config.toml
d_model = 160
norm = "layernorm"
norm_eps = 1e-05
init_std_o = 0.00933
optimizer = "muon"
lr = 0.00681
doc_mask = true
MLP neurons of a small language model. Each row is named by its layer, matrix (up: input weights; down: output weights) and neuron, and shows model dimensions 0-159. Each number is 500 + 50 x the weight over its row's rms, rounded and kept within 0 to 999. Numbers have three digits each.
After each neuron's rows, "fires after" lists the tokens most often just before its 100 highest values on Wikipedia text that the model never trained on. A number after a token or word is its count.

L4.up771:423464529479506490495473544405541482525538510517512476491406455501547428539474538560546588497541500591523445470533458464528562492590510518426450543518382470405493591474518514507552495495531544457488633540412440430434410490488556528491575457616468449495449492510534517508482467571546418559497408427501508469559478527603440481490509499553565508536559363520510492380521512607552492493536457530508446451480460622464420481486528585454452537507554523497519487501547528491450468476516458
L4.down771:473547431493494440601417474476424517484488479486472544469505539538414543481522499461464468491445555438512530479415510454507497565501543454534485536540524602547530535570466409394509478515446551503432401504537575545463564528459485488503563527530502419491467513443521571470500473581507514531514501493517508499377470508449501531563424453563492579441460463596482490605408477593542502565502543545532590438525588471480542550515466474570591319579466502538527460432455496440569501494485503
fires after: "\n" 73, " scor" 7

L4.up278:656482537481518486472478481526448565554481526483473447575493471481486456511498473512503524457528430456506546481484574482539496519611500648481491415519615411523546517438496472565620467441500515528482549603514484392450582511405482479425572468421347489521540488447464503524508450533527508512507501588488486505480485439532540495567494534479457511447504514475478499486447498464468465499507525481495509466535556534427508600472583486511469513484437534458500502409500415562488621399568602
L4.down278:530477458540430480558426542562507454463535476442566488505478515506462462499587557542619490404588467420457439452523506505609398476418461517489525524485500511545528511571479521453549547513531487473490483601540481523486455399442480461497481447592534503463563354566452528531556491545456605487491409420525459522532540565585524442504510474463408497470435532474506476552344505491494523469479549444399467510514470557569469544508527583482546551511457506483486573474469499577538458590517509
fires after: " an" 45, " a" 8, " An" 7, " or" 5, " on" 5

L4.up231:570545364442508432436468508512487533554457501470455495549392411485531450503457533519520528504439482543512497356521469456502475453480537536514387423489502496513481535575472528584450554465464583515432516575498464491542581542502568464528516519528450518519579559481495541505556445475661522411383583444446498541495563442488515520602495487514528638452554546494478493516530481421478468498465434543546527471444522481503449583558498509530456568517465480478397496525484528528510513382495522
L4.down231:517491485585432498544486522486387548512555537510457606468507485625481533557431479502479496541509517554502496396619513412555532404464504480525479486562453465513441560463462497539425540533511515556389442480479588422457535504397513418478483497504498367590520463410432434473506534462524494429490422480528550556466428516494513475588439535540445570464520460494458459494542500481572465506478566502559524591500513524549503574532509481480427578505532567529496583502540500621461452520457539
fires after: " M" 15, " Am" 11, " m" 9, "a" 8, " fe" 7, "o" 6

L4.up81:492462479503547511574562511503514501569409495431540614492527444511479487484532427586461512501476501492483543558541420501538414489500489491462491462444516491483561555512521539477500505380504490460535474486396476463472480583514450433426376481527496537594500420589532552509537496595539533572490523574520450448557634591576523495569455511495469525433533398468495542481427462410504553499506532554392504476494522452474377506474510567490496517496353504446539553479493476578420511545483512
L4.down81:496547548541531420589559423417498496506470513561496486485527509461520470521434530509452537557474425466542479446529551515529407406544543471530388544470584515500500426562477404499516457400519538467444492552493511427529466460524530568614527517488630519434425564473443495454465504539512478480482557521497531616453527440476493502469618491435552539511509593494449546405448524518464488584403513555438541508396533540418512471525627448498594564463486465513459512517455500503522477477527548
fires after: "\n" 22, " the" 13, " an" 10, " a" 7, " The" 5, "il" 5

L4.up674:471502544481440528558543526427487515517493451466482516460504590524516481581496551413552477445545532554536526547410514533473559454543620585378534528531475444376530612552543474425496547473417558439508494590538473497487410423491512461473481497578528481454456527522406520383502531583573489524469471557573469525439499476454542527492527489569469541442519493550404553475457530542394475571565482482499558518470421454477414550507442484522426553498517497441528506626472498525466475494474439
L4.down674:496469482479468468570503547446461386483525478441537483379513522529567394419457533420487427603472594529615485526532562469462482584558568582465474502508499519513505489419468492523470562453540480480514562481502635542512556458474490483497485511577426603462502432536515449401424508568479546580552486509519541531457516489530511494588602477442470519421430530502498493417460553436446526453602493520529464490462521529534522495568399581539465465505469478565489538513538503388467511483484443
fires after: "\n" 82

L4.up614:517512532500467511535424476546470475571563432539518486472546445444554419524544513626449543498574432580531508469541446486538441527543521528495501464495485495493552473480502592476512582451447464439518509547524478548492532568426473497556508560437552533421563457560515498549522440460525430525509497456537468364504421603486485491590431473557532565481466518490535509524490466360503416493588412447455404493422483639562492469473585550492503592545434484482430465442450520525402497505498494
L4.down614:578504461477495496558474494447437423455525565527524489482491514471524543573478487468495529431484515558520552537412487506538479422516455419568405471515463414504526372507464530506533535565467581520511515485509550512599447402528472435523470455546496578544428544570386514518503475520455455515593517446564479381516567453470575450385462498548476563601505409498578484463425553473616539476373526528524497526454449528478563487542469577512469520582506464514481487589513517567517487469541533
fires after: " |" 28, " W" 18, " (w" 8, " w" 6, "w" 5, " H" 4

L5.up279:453503447561459503497471569466458604352426481538525488541504597543450570493454527548515530505551521505445487486484493566449582431510501456470571534469467419425432554539413443536546493534527514525425526513514551472441558488446387514514445442541507531520459525506432620571511552441517533633586502524512529546529571508419461511489486484526487560461519419517509459431424623516508470533478445575505434412499491559498450499507496505522509537567478453538522538432565418508413418546485563
L5.down279:621417448599448472498455487480498485451595564496563519486523543466431456521462497456485564493594465506399517501528487492415535471532470494533509581505532511456474499518541540503517534534447413481540495604461489449516407570522408548451564364532441414502474457439482466482521512484484466567552585497491476438492424530437550410556507564397568485544512550423533584465509541583518497475489537554510511449493440576462533487544486523491489419472506606577473527495586479450620514476461444
fires after: " |" 28, " the" 13, " a" 5, "-" 4, " to" 4

L4.up639:490449537445578520499438504434466481428440457560499509615575499511577509469585477501531538559573600524486478535415412532492510469508487468489490483494535497586447314557422444344531481473474446407514582502506594494497489463478432446544490504511477558516507517546561524523410463609524539530466450477464460528556495432607490459495602492484462527494489483470493421501438396570487546545507519616479532527573496480476513562511481498456535471478516473517446489563439526472484492513521584
L4.down639:514574551391516564519484547476411435427451536515450517571514492461490548592483463503484584491456521496447520490411485503485479511461479402426536541403492429574474454370512604464430428484443519600547457416521477563397422552475420425477450498535483538537505437534504541498463590431503525441525480506529549548531454547457571492465651491479484562543491466562461544497466412535544526505604483473455545517460529455517521500550503553522496526509479520479470523506541554545501606509550591
fires after: " |" 28, "-" 8, "8" 5, "7" 5, "-2" 4, "9" 4

L4.up597:489470506514546502506419517426474459506600409527482497494502467483553488428481496498501440449531517532490500658483556471519556518552648461511513490382443489442510555507475519528465541449462572428494507469491447536455397455581527478524561558530571469494538536452548478485473513534441507472448440381444496536443547484545502541482548517452513553392572552540518604452549500474430463416641506514433389560478434501508489574465548438427515446560523539497532533554521553554526506435553507
L4.down597:497486499422524558553500502540461602447476495539526609492511468453507476537496490507593544500473538512629473462584572517519493494488506594495459530517599513391516494501440426459502533496441429467454464483438450590478501479559461431423478568555514459518523530494424449496511533537587413557483485441463501596603405527508440508574497456512544606408464416570472471519481465546517520531421483545492539502412406490526475489434494546545409477576510590513442460445504442573496450546560534
fires after: "\n" 98

L5.up917:584519538526553557520544510499506557455561525466493464593430466489489481577583435494535516456482509439542486461476449478528488491413534440491550469442526586456562562507539441456517528419485451487547526475486596563580485452477417430502466589493496435463532466563431447494520490538463541511487416522380510516462546544461538598478595495385571538550521452358501451479523496551569517444508509509553499591484492486585433461513549481416506425500453487511408524440503544513519477449653465
L5.down917:514541413515533532471470492437485522556571446542545444474522582447480557426478473482433490417492471524567450610607565521592471487583480482480498429471495552598472410444464547519534454487525555440512402503505646494563415483432496513508429522525455498401478508536413520490533496442584520507508455472611544544559424470524454466454470555471513533542575406515471415460547476470450493502565538511485506509398451537483521470456466505522466502517517438587588506510572465469502552530540608
fires after: "\n" 38, "===" 9, " \"" 5, " the" 4

L4.up398:437472521442499536463519554489551422540536439449537531549528560564492554529542505568500535493528468559541441502523467547453599476655527501456510473418488451472499556497546482555442502482482467520496534612555464491468566429464540513462500582504535445456383472530566450485425425608486505451516435478473519551512565575504532528494524467533506514478422593529448517563496553426417508512548430520494429583528376480504537488487513462506485517475564545401424418567579392427446510551445445
L4.down398:386567516594476574529474526497481490567494421481558482576464610492481453464510479549502553523498478531492499537494502526483513557461556555519449550547535557514544488412510492486480519547451432585534491503505546560517506494545415487484551567454495471541486524476505429548419415399506487551500472554541484604553493471521529500511446577574463566415499571546499465493411411459443475426467439369611453495511520448552632480509449508508426457507510503524431561487527452366454418571489447
fires after: "\n" 92

L4.up676:501466506538546522505548558485440459468566520498581543526509510490662522526521446568476507439560444505423535482485581512536521449555496491475575487525399529434540549464520492499498472438461560498516493509382433524408449470549467499472475542554370435477461446574486579419571440536497526508553443491547505479516483562448446536459485491456547521356510534540526440513571573504516466524510492480440419485506469473499555552576475377443501537555479517544486533626546395446474517545584428
L4.down676:444505574547475484490496407509489436497466457382491429532392492448505503445468464529534543503491513496464534582571437492464561595534504473541507453550459506582554521492555456513555483491542519572507484474466431557463496472445465602557490551462549449437521540534506493394485422510564489589598544383491544647591476548499512559525528538528442487511412519507537478500485420481471483508387588484537506503413500524531470474484494562542534371408452506562502517470478496545587522518428426
fires after: "\n" 97

L5.up184:566539600530496509441507533542523442535471529379498424466520489499479477554537559507531474494454494424481469413544401498570437467509482583514530485422491519531469448394448419482426467464413514480471536531560512530496565459596458489482481537463468474601568467537557506492501486469444567507488397371427397485482527512490497625566385611479393541478495492500479478499523471482445479569488514542472597506519584531450504482562562649504516496559513498509494488490553540500567508540512510
L5.down184:438532555536549461500486588569532500568470429491451515537475589505553513496545498429429503615490566392533456473531498492574473577482562462560540510464500512450488505514444399509521465485528532453505435487544515493531619601484446464425539591550513571539559519475434517496502549468550414549436435516551483553412450496421521485505444513370511536466506478521578456417469592442456468572538530505494434495433532480480479507523483452621518499524557360544495470519408504429516440477521510
fires after: " of" 24, " on" 18, " as" 7, " |" 5, " became" 4

L5.up759:558528453491428462510435527531479496460439503563476464470449463542585527539431477536534491486542535523420466421558478513502498512574528503498449551483448450484496499485505357479549462540364463487555492525529505514534504482449390504604515454435499482513540608486541595416510613459552539485578515467510517443534514452569468552533495502529527399541561523481532465540549474463516482565561458506535453556340429462430516425537512521462537585605398514506498459446497514492630500474487565
L5.down759:424426493507493508517509518507610510457433544502457572434456473471404486559532557552508507571536540541522463494487567592556452466372554436464443527538523433565555527466516510513558560462508495481482529498488503509568472533527521506549561517466513401549424428431515555436496578466468467443478574389482497515495548524505541433478509378407500465473418459440485561393559491569497624507441585541507483552464390554546488496551572574499562469521541452490453492520408475559481469559486465
fires after: " |" 50, " P" 4, "-" 4

L5.up157:556624433471488416451467541420513429448524546590489475491456549559514471437398630539536509509453499501489483446514530453501464508599519457555431460570489463457490538531487509525526411480585519485533443527481429519497601397431463493448476482468506531485517502518474442576444424486511557421493577483552499444478515521507578465632361491530495561489479507446513434488472554458556543534585486441509508431433508527602481514543422523472601536503472621507491458561522520521479546543481503
L5.down157:490481441506511430488477472517527523568466499486490519545485573583592485513512530517520487409490521502462574496477462529509509570474458499578490523514420411483556504574556486571414509450442557455561420355499522487532541453517514473597467512494513441457446476542468505500597423470486527475497462456559442587438474532440552560503433544476515593504482582528486551540480562449639441514492628397522500524468504481510478412430498547462511508473485532491599567339487482576441437487499473
fires after: "en" 13, " m" 13, " M" 9, "m" 9, "inc" 7

L4.up500:522470553482483489517498493490501513507490499521498531616429501517526512551454533503543523595494526521504539481465542498413526509503505454528423529490469485478479521499423455515453408508470325541532495460443429570513476503437482482489658483541463387554422513460497478561569477477566568523556492509554473484480522464599515497470468475488451580535570470421465455330554489466459498404550435538420462503489416467554597506592573468551542544480498498510502612532570518574526543506487411
L4.down500:465516559356497497478500428470499512539476505563451472518405461480469531518561463502486528542486514435517543473432477472548594535493530412512490430583465438500520500449474508549489529478492539539460483443466448569516501522403452504514520613549428516461550441465481626468518525483515437569652417528553511533446444530440509503492556547582526511529491531577603435446541524504462525502530530513561456492421474484513520453519468333469505632540414452553423517522519589542434520508464492
fires after: " |" 40, "io" 5, ";" 4, "or" 4

L4.up439:520452531540498457448584538374425413566429462593519407584503504573516460499454525469482531436584510471577528461475508511556526509496523549498493528425495500485464592547508505537559453520467539463548535481524486457548514464455425545504515512485458496603468464504537440470556490556592487588490423452507505498595561490587508579555576390433517519417619478479577499566495499527423374476587460456507495434469526473509526530547442385405535529479456439522495466529475542488435519493494477
L4.down439:530447489438560516536565508479529456598552525538512451518515485514484418521539560419495492413457579343490464467610509451544492507577590555498507486501469490543543558448506495495540464490549424486479486536456476611604434508456552470488487617537550490466543510488487528388501471415502479520595427572467507489564526502491511514486487563480419468427489460506553395496495471471512573543439540417499540520501517508461483448435495486558370468558443519553511449518575410489429452574581440
fires after: "\n" 91

L4.up797:481431559443436459488522520391501472513455487459528500646454490471534517431462525522655545455574474601549527488563418475584556439625450480465479520544458563407495503501517525505560527518487471465508529481496508396520459485503505456523503619467487477402395481498508512504486481577487383557500463445478513468501446444504587496548461443460569542485484487535470544469537561519472432550477443518456507479586493425544405560536519415411481531479485512516563514529531549454541544522600559
L4.down797:528565496476459521646447445534518524513444457485500480430493536583496462513559562483506463459482498509516477533527523487499556532479529505433476517484449479509508585542515497535480462462599494329456421438503485482487512465513466540502459519508520432519608588474553506384516614461557541585500580469586549528501467623514512528457445508412499540445471499506451350488497502550470566453520478489514532372556512526585510596384439472574497481491475478549456508471457504414509492450453528
fires after: "\n" 92

L4.up514:487487496465455507447499583435532490463474576537455382460582586531457485510559529614653481405547499495496509537523432502550504517563506513473542511515472562484455558543500533514464537527523598469518527576452478430470532463561496506459479540510557422458452519523463496400496419595530468484478483470492506463528521457477555513552568497495559554402514422458437425557465561478448582532508496535435436505533573450561471540549458415400449451476504484490458460464520327473503439572540557
L4.down514:418463460476401516563470514455576469504465452469530471511421466519571497556509463533435586510489526564601529471510493500508547467507479551487504511576476569523526403477442430551492547534502570530559386455449454465498536426474384507504574444499494443453534431598522497562517439508552459573469493476496526570447440438461607565458391527559502489447501493498500494349534480528437517439441512529544525530593576537573536509556468460536537516551561570517547443403428577451541506497493488
fires after: "\n" 87

L4.up396:507482477459479538470449561459437497574534531536452583570479538437456505487477453600467531453474441484545450442467627524469474542596412597388420504474566412493550422455463548518475506504407553397514620445561391430465577506505449472489446518414441474462509548453510515549595546489575542486487564511496483477538486549559503453577548545524430540462470467572498598481492520480464467490509555449510523475508504539535554472506602474432455563498520566505487503413482527510496557458526575
L4.down396:472524519562415480466535520622516497538505542515408481484486524523548496445568498492492476481512521512504447420521506559634554461470501452411562529633478555545509484493508498428524452563496531539513419528499454480532509495437453468471473419556431481629602458540526523458515504465590476628595475513448450446416559515584481460536532507518425449509473489537446547473421480537470475457518435443502519520495511683514482393443471534484481472542459491508514567504498527533500401496473404
fires after: " A" 23, " a" 19, " an" 14, "A" 8

L4.up906:555482498551545501484537513481601505627426564457458465557532503496507491525464532495600493476477535491535381570478447551461505567531420522488360553397423429439509495577506518430399448492548581520566452514535518526520575497537535463447526410502407579532495481506492469455531475510482546449427503542528465392510530531553512443523585569463506471495507524516478520565532481498548430536510533431572403416425514436546440454519455507589457489430493499607506478443511489487484507474516607
L4.down906:516524582508471544513514463366504463622459546554539535489585430594449464469488391512537508519502547634477457447479495525406545548525474615485535512531493499552536535530556441549425553458497467508488506485532583498499548476453450477466414543512488540503544437494439463531468516514522475460494502414483525572457506533393483509503514561470488552565570612496447491491486591574487492449411477441486501524495492531574564567455451411494526436479504494425417477407569441516520436381555528
fires after: "a" 25, " de" 9, "ian" 6, " De" 5, "ro" 5, "o" 4

L4.up896:415541554526490471524571510474513516523487540483457493457486500500597486452447502484489467521459523439543494530516432513545533412406476425452581570391443530526498549585477596518484511486550539421441498469426482515553521477582557480589504574521442504520358534536511514550538504589492507509459532470516436423551476552437443517565479461471510535442500475471475494515507487360595480539630472574482427530450432434535580550434470601477439503567379506467497516550498447488589542496511499
L4.down896:440506466485469443538494413474428486499492498410598484435536516543537487565545483487507480544364541513515543541586541504530532601568471436461511592528535522545573513464461350514555440482618493541549561509561362510407540577468538460440431449460507451419502530469458522444528464528510567452436523480478563548542465476471533467495467512531481462448496493477427552439549472566529443511486569519509475600448481543473517513447432515569479510590478453511471443474584500580523409483514576
fires after: "\n" 41, " W" 8, " a" 4

L5.up149:524448531523505542508560550518550504536437458465573465536509485523563559500505577503496553527471525537477461549526432479590469497506492583494521441457502484515500504514464491502464456572557466532549461399482492587466603512526480479490458476494484609471444502478404468565606569578352490482493493474432501429465431460420534599525461553425458501470534392496538521479524470440520430594550424491532535345481543511559469572476500396452507463473500411417469571540499553575551495515563445
L5.down149:424592584482519496466481492521586421379484465502555507510562478490524408564498527539501488502535451508442419502539544462444464515479454562473576439523503532442582547484446463427510446514488466543416488487592600542515654513635448513462565510523571537545523538420466489549577491553517507523557425510490441458512545452502486511531502479532547391433526477496449468470578480504553362469496471542447405504521489434536551421498460457479535553552558493417483464570496440475483566484515543
fires after: "\n" 47, " in" 13, " during" 8, "6" 4

L5.up682:488417484451502493483598506613512430441495438498564478507542519475600464470524551504566561572473456494525517489523434497509397503466535425548424550471573449540576510518435413389517454506493541483465477508452570482439424508500404488434456420464513500534446416450502514513526486428546545452528486505440480513540537561540561588516516560516532521592548483519446551462482505444414524450509497509482546448566520485556406469427646501426486501482444462505602506548463532515537552616600530
L5.down682:539536552442518552404513442507472460482461501567510515509500452439609465517534532563494535541479485418393551458520495515462508483462505530525523555513539451510549525498469597477481491437470538495491516486499434464474357639494468525433590438553389446480474449395513462460584453504481475589481461491538615510502583591545485538543562510552527534523538517451525523530387542482548391530564465540481405539441486472464604439527554540461576486446477495517459546500415491555467491554441546
fires after: " the" 26, " an" 9, " a" 7, "ical" 5, " The" 4

L4.up238:413592506533546491470512578519399446462450395447497398422505531534560479468482464470528477556540466467458569474489503480500494475472561548451531527531470529525514473505497464490467528571446570430409571462426421487457455499487584534586486475460525566468457525535519451458475509591499583481525487521510440560633487532482560611523439477579541505427507474472469413569506599411456542478498480554457427493532439544413541493491560464497502498598544545580460438571502465510599468405491543
L4.down238:527501449415481513580487385545578527487501461497512351517516424514539432519563490508448431439467577505499435466515510541505499564518504498565481518561556539536484537471434483477421492530572462495575477424469563489487488503457480572534481500488425540492488450482528470559391504424500568523526476603611463583500450483495521581449418515582566465478557479418425569472487531440573444542450494492573517588506471393494592489423500445470450471483551475564607485482459446516450563549566489
fires after: "\n" 78, " p" 9, " |" 4

L4.up956:476477606477535494466493459528515515565430492537478399464432444535466487492523457584535504495506443576483530524559481419500514486538589456455487522542433547411543622484566530507425532482513454518507414460446430536566490423525483457480562544478475456480415413521442455533557469541559543479533477528517478537576470467508525492546524501492460587448557475489542471462587413452496530535615514598480505525487423390446509591483491415429510468529524621421418480510529567574520481585451581
L4.down956:382556455490502506483482456483476459529530445462503558488500480451555505474566412569476431508497513542562447440477483573540541550503503573429556505549476441522495545490485453485476601535592521455505492538478418485495404538447573522449506553503522426510509534528594581446449577459520505558529504455501398634501552553606448533545455547499479548492436459525517482438497518516374529418441517402607533572536524441575557431499441564460503493445525619488492393486486453448496473504472513
fires after: "\n" 97

L4.up251:524445547473515546469470548541522492388432616505546507446601387473448576485428492579467431560523508539528482500432485571502619585440561498485548462555481420483582494451463436623492552536489456496386484497435591505483482537525533412599499451486444511579457511411553534529512451574480619565490481567417530447489566511512440452557470499453411441535575532518511576430438472482507507501506487446514554523514476499454504536508464473431421540529537482514532482499459506481478486524512541
L4.down251:523561490484561555522473524484522515503581545432532560440476481480549446496531591404528500434540491475451532509403572464556445585433433498538503524463514499555487537491448540538552528531598524571493510364487527492467489401471545579436499459450542603475452535488457547532589500546513552550465528496501460494425464464534478561493516497601561506484465575561512511395373473435508546506418417549501458476450485524458467481499510458480418401419446543536431570457439574560561558441497446
fires after: " |" 45, " " 24, "ro" 10, "ec" 4

L4.up422:486529546500526508495472425520429455476563452422432486543512575499467553561500524489512517515491520518436477494528611470515373392550515547498491480421526599556460530540600551534470545523526511493464428533500489431548586541476450372448520428470546513449470443465506481496485426483508547434552495515462467412580471475434468457489443450439384632532438537527491540552443495550455566405495467594490551515535478594481590529467511585443465527501473477536539546558422535573540538566503514
L4.down422:538391460505506456510477550459537507375541467532477511365519417562514525485455551456533528504479475433563484586507395511433498598513420502476497576639448560478594480518462491554539437490537429517476548430446523488526524444516531592493505502525513504390480554506503523456534485451400454564538522462570459467445437507495512491412520478569488520590499496557486547516497499559492447552598457511476524440523463477499581560473485475484580486535494623502539495412544413474402572488528541
fires after: " |" 32, " /" 8, " w" 6, " Am" 4

L4.up776:537469525505587479584499524426513456445457539509448550627530558500451575525462504546524515512535539480545528473482434487542504509484507437451544483449521546482434574499454487475502502516496464508578540477495495469522527507514572510564537497508404469406452517566444521484449535466480505460575548536403507560437456498505418554476492421511439431518548461470475512511556482482442467475524516485569460430648438426446496522613531346449592472467459447560542419599491421626520524491507615
L4.down776:542450496508433532565554454450526577431557532478477493485522520631459483466429656453531424404488539421447532442603476502527527510448518523527560435452514581599592485398497522546511534561581602503529466421502561446513497427461495502594432420436535503553495474532502481443455488481487430469507532442480560503507536517493525529452469568492528536454363472492475462581562489483512500506496460526457509456503540500554472405446444491531599534456491570492546544436573446485516559476444500
fires after: " |" 24, "-" 11, " was" 11, " in" 7, " D" 6, " Air" 4

L5.up137:530545569454476444423525560453479582431418396435515383468505551565533526551460491430487408465442568534609490430454568502548543522499503467476550541457555502504548487476590548433569441510520402490550539401493434481513523578405502570545433505428525621434535475515527528584515387513443515468508552464439492476514479581453554598467441527514475491525480467525424503540531494542436508450528549564448505482495449500472436530464541474423549455487542515571466468483570551556562483471485513
L5.down137:520477545526479497553470447505517464492450611515517418550385524550522514512516557452561500456531514466425599459425422475501467492503462495484475574544436480529490459561472571526477534545570527497473499496477521504488430447600627493506470504431481483593456540537526566495579505474554501438451443536473495535550560521552486527512403427531495449506557363393557614491493500440554430490480432489489491460517416475512532411545428540532480540418466560373554539621531474470476538573503503
fires after: "\n" 40, "===" 8, " of" 5, " qu" 4, " 2" 4

L4.up462:478432525472516508520496520436505458426560567554427573452552547482525509488410498555522484599449483492515557494483511445523470525595566486511446443411553380510472513446446459502541523452483426527543445507633614548496542548481515466555439547468492470514511442420608495503542487474559521510510443424533472495608587473504486499579528445482525501592480448508441498497551433425468523551496567543479449481520396483386504488522496546370478450554515480405584514465493478483599534532514566
L4.down462:448521493529543470563591504548530493453502533537441638475476511491649501483438601451495501507527507409526637433457443487530526448461402429458524479440542516480479501551543511547531385455476531526422529506530498493518453442516503528462492509511499512516488531510474563531441451537531617657515447420461560496484438557516502479473498501424421469523507581519548447506443423434482527462438530495464518444514497586493452468502604466529611426516491483519428576554491462513434463557561471
fires after: " T" 13, " P" 13, " G" 9, " a" 8, " p" 6, " F" 6

L4.up920:402520539517554452525452547535492452587431532500617424475571509584536519440604590493563549560506464483497505543447476404560551546557568514505458473498445543494522584557378439515531550509472545415540556551583495520447532544514452472496575511463513461456486443517436497454433420584535490540534430472444463404537505560496540569488565473500509524450452472561461458475535490448432546594591419475505401494514497507533442556430421438492438474486545452493459482539522428482544458480532438
L4.down920:434484520537435450561469436499585453492557472377508522456482518465597479449495576528473608464510473488519457526510498451512563496483628519479537548522563495528519558434496472456433423457549604469558535447463466419515597493523443511569511504506574464484534462527420485418525510567530550624523494464464519481479492481432574635454442508468483516439436543522602449481543540472520468559490459413565492508577524532538606483451445503518392447570509497440488430496475488443535543501528414
fires after: "\n" 95

L4.up919:543429458432483450487538544421527515562496501525508556477546507528552535477438480579450457513515559519495415501473414473544528521464501522509529580513488471439520539545555434585505507592478564453485494474515559501552572527501498453550499463489548540503543424516498497485589479504492550546422497389445489450484467546502538497539538557417475464366479461411530489540523492467408432450512423437553427403530466555522452561558487438544433466616605442475458605633527456553457456583565465
L4.down919:485441434466586553542517586452512523466417327568517456411505431390565572535532559418493492504478446497400464579507544506440491499474562464502502550626458512498461527488486458508505431436606538489451509539435433592440658473504513510481500572495510517525528498526455486505502539471555506474567540468492520465512564476439491427511451495489489529470505530588590475478535495497548500505529542534475507524487398520470588433564424445489497531511470566510505501465553484505527551381499393
fires after: "\n" 89

L5.up43:544480533555510500524528484506492430433509491510528459523598514498607494505465490447604541536425465501542474535508380461475475474529611470475379493509455455505572668526459612402560524455418470517447443489480507508569504445540417560475416469418444452476522504500449485562574484471471548534516447533550506490577491502520553499511569482510416486583456516511447472458445490585520466488558468587466573411554531534475496509496498544437505427531436498481517490398497530476538453611441560
L5.down43:497553516548484543453481500499637511502475377490569525555541563471575441555466518522525418542466551529409608453497559517527485480484500450560520502561483481574446554514465517452509527419506363577485493448498477445539458477478481596404465459530424421445429476464589450463487494435431511560500447470542526523437540535492475562548488576538512493609470467448520538497497503457439367507476506519532557547476448516481523523442517417528405534478486508504610449549530626546544535534524464
fires after: " the" 35, " a" 7, " an" 6, "-" 6, " c" 4, "th" 4

L4.up197:611557511547527421504576529521488474434513493558471517474512441522379507487424578528545505526590484469577509503554569372437434498510546553493467517478513526479537509574489406518518442458436543523417498475525509453534540600438382505538447532518519400416555536517519431475524470517504493497540542553475431429491423544526553587482497568552579429443445371474524544546530491450497484530498464508526556424503497508485517530492632508485449530461485484527532475549497530503373515373541491
L4.down197:427528543549541540589525454460548481548492530505602510525485497459450394477538567532511601538504604452472513479471478443513426504533517433429502546481466499527455425568481529409410514516510458504578596551440514484551446638495599360476477578398505551531556551411450450437523501479408461512525513475470530483480491563497483425453490532531497528451489530517566495428478434495531511422442554528491470551460523524460489462581461526508556480515476485523458460461539454590593444544533614
fires after: " the" 30, " M" 13, "M" 6, " K" 6

L4.up643:416513520476503461437668531502404468437485560503532492530544476631457479522471529470490519498492484476457627450470486476404502472567502451392514456575443504534579507612452484478468469501566503415532496451522506457357476450568540507390496584501504477436519537564451574501496498552568491570407450534542559420558401511532503581494518506500522512489580455507514518500574584507524588559527536449497508454507509560491409507494433463436465444523478457532502478499545471568494500478520464
L4.down643:501436491437418420494483560521429436409483500462520480433518559478516581446543512487439572541553560519644486544611594483500515595471482474485469570490490558477522453448508530528417419487541571589505527526475424525489454474442510477564522527520466476427527455441568523589453449493568501530420414540547467499528521470505435515495556458464539490489548564506543569513539502573494439470589557524514544485452478433476434495393452384541457475555497451537536519472565510574443504606489408
fires after: "\n" 82

L5.up526:590440479538558482454485603620436443474511477472455413449449434537507477506515529522520410529476504398535501440567497497605462549489509558448432520566398426525536464499458630579458504469455498450485521551511529502572572516385531429472484580507474491470520553559551514478414488546523501525440523502528539487575446529458495491477509543551463508494458510484566503399439593576478504499577439465513565402488504453592506512489493564504502541464432512386498558445568458565409488535515491
L5.down526:446495535532490510559547541536485443469437440513418490485509472523487570628475524576530518472544481512511528592537538487535521529604411492502508525416522541541477512556497593476528483490538423531435471462533383427572474524467500517444491445462521514497536492496373534520516490566510536393465502551561507506481536498431447359457507523449642466482478457402494498499496396447462444499550527504521483542457525487551500597580545544484445470484488543421602501403640456535540458464479487
fires after: " m" 37, " M" 15, "m" 11, "inn" 4

L4.up216:556477540448480524563487486546444460500502531530506583552454453572445478454497540435522532499532459444527535579516490523595464484586449503538431493463553370524511400533535432440487464507438496469455541506428419504478429483543474471504457506513467470565477412558539507557578477469545584614420543533460546507557418413580469478550503557526490516511580454440421605400449543485500507438533510570456501487583568526546419582493508511419561485443460496489538505472575383485567487565510485
L4.down216:499553518472548479566469521471499521471437443538454554608534480456481478471449504506465536541525495447441543426547471446499457500532497518445577512413532473460472541565443523502562394442430413585447453472529546512463444518495462587540453545610454571480405421408506540493550535460507580532429560584539573557546484547538443469431529502494420571526510540522528494518491537522618603503435446539510485473417424429456519568479544504463547500428481434511463646485542483469509526581455513
fires after: " the" 17, " an" 12, "al" 7, " and" 7, " l" 6, " d" 6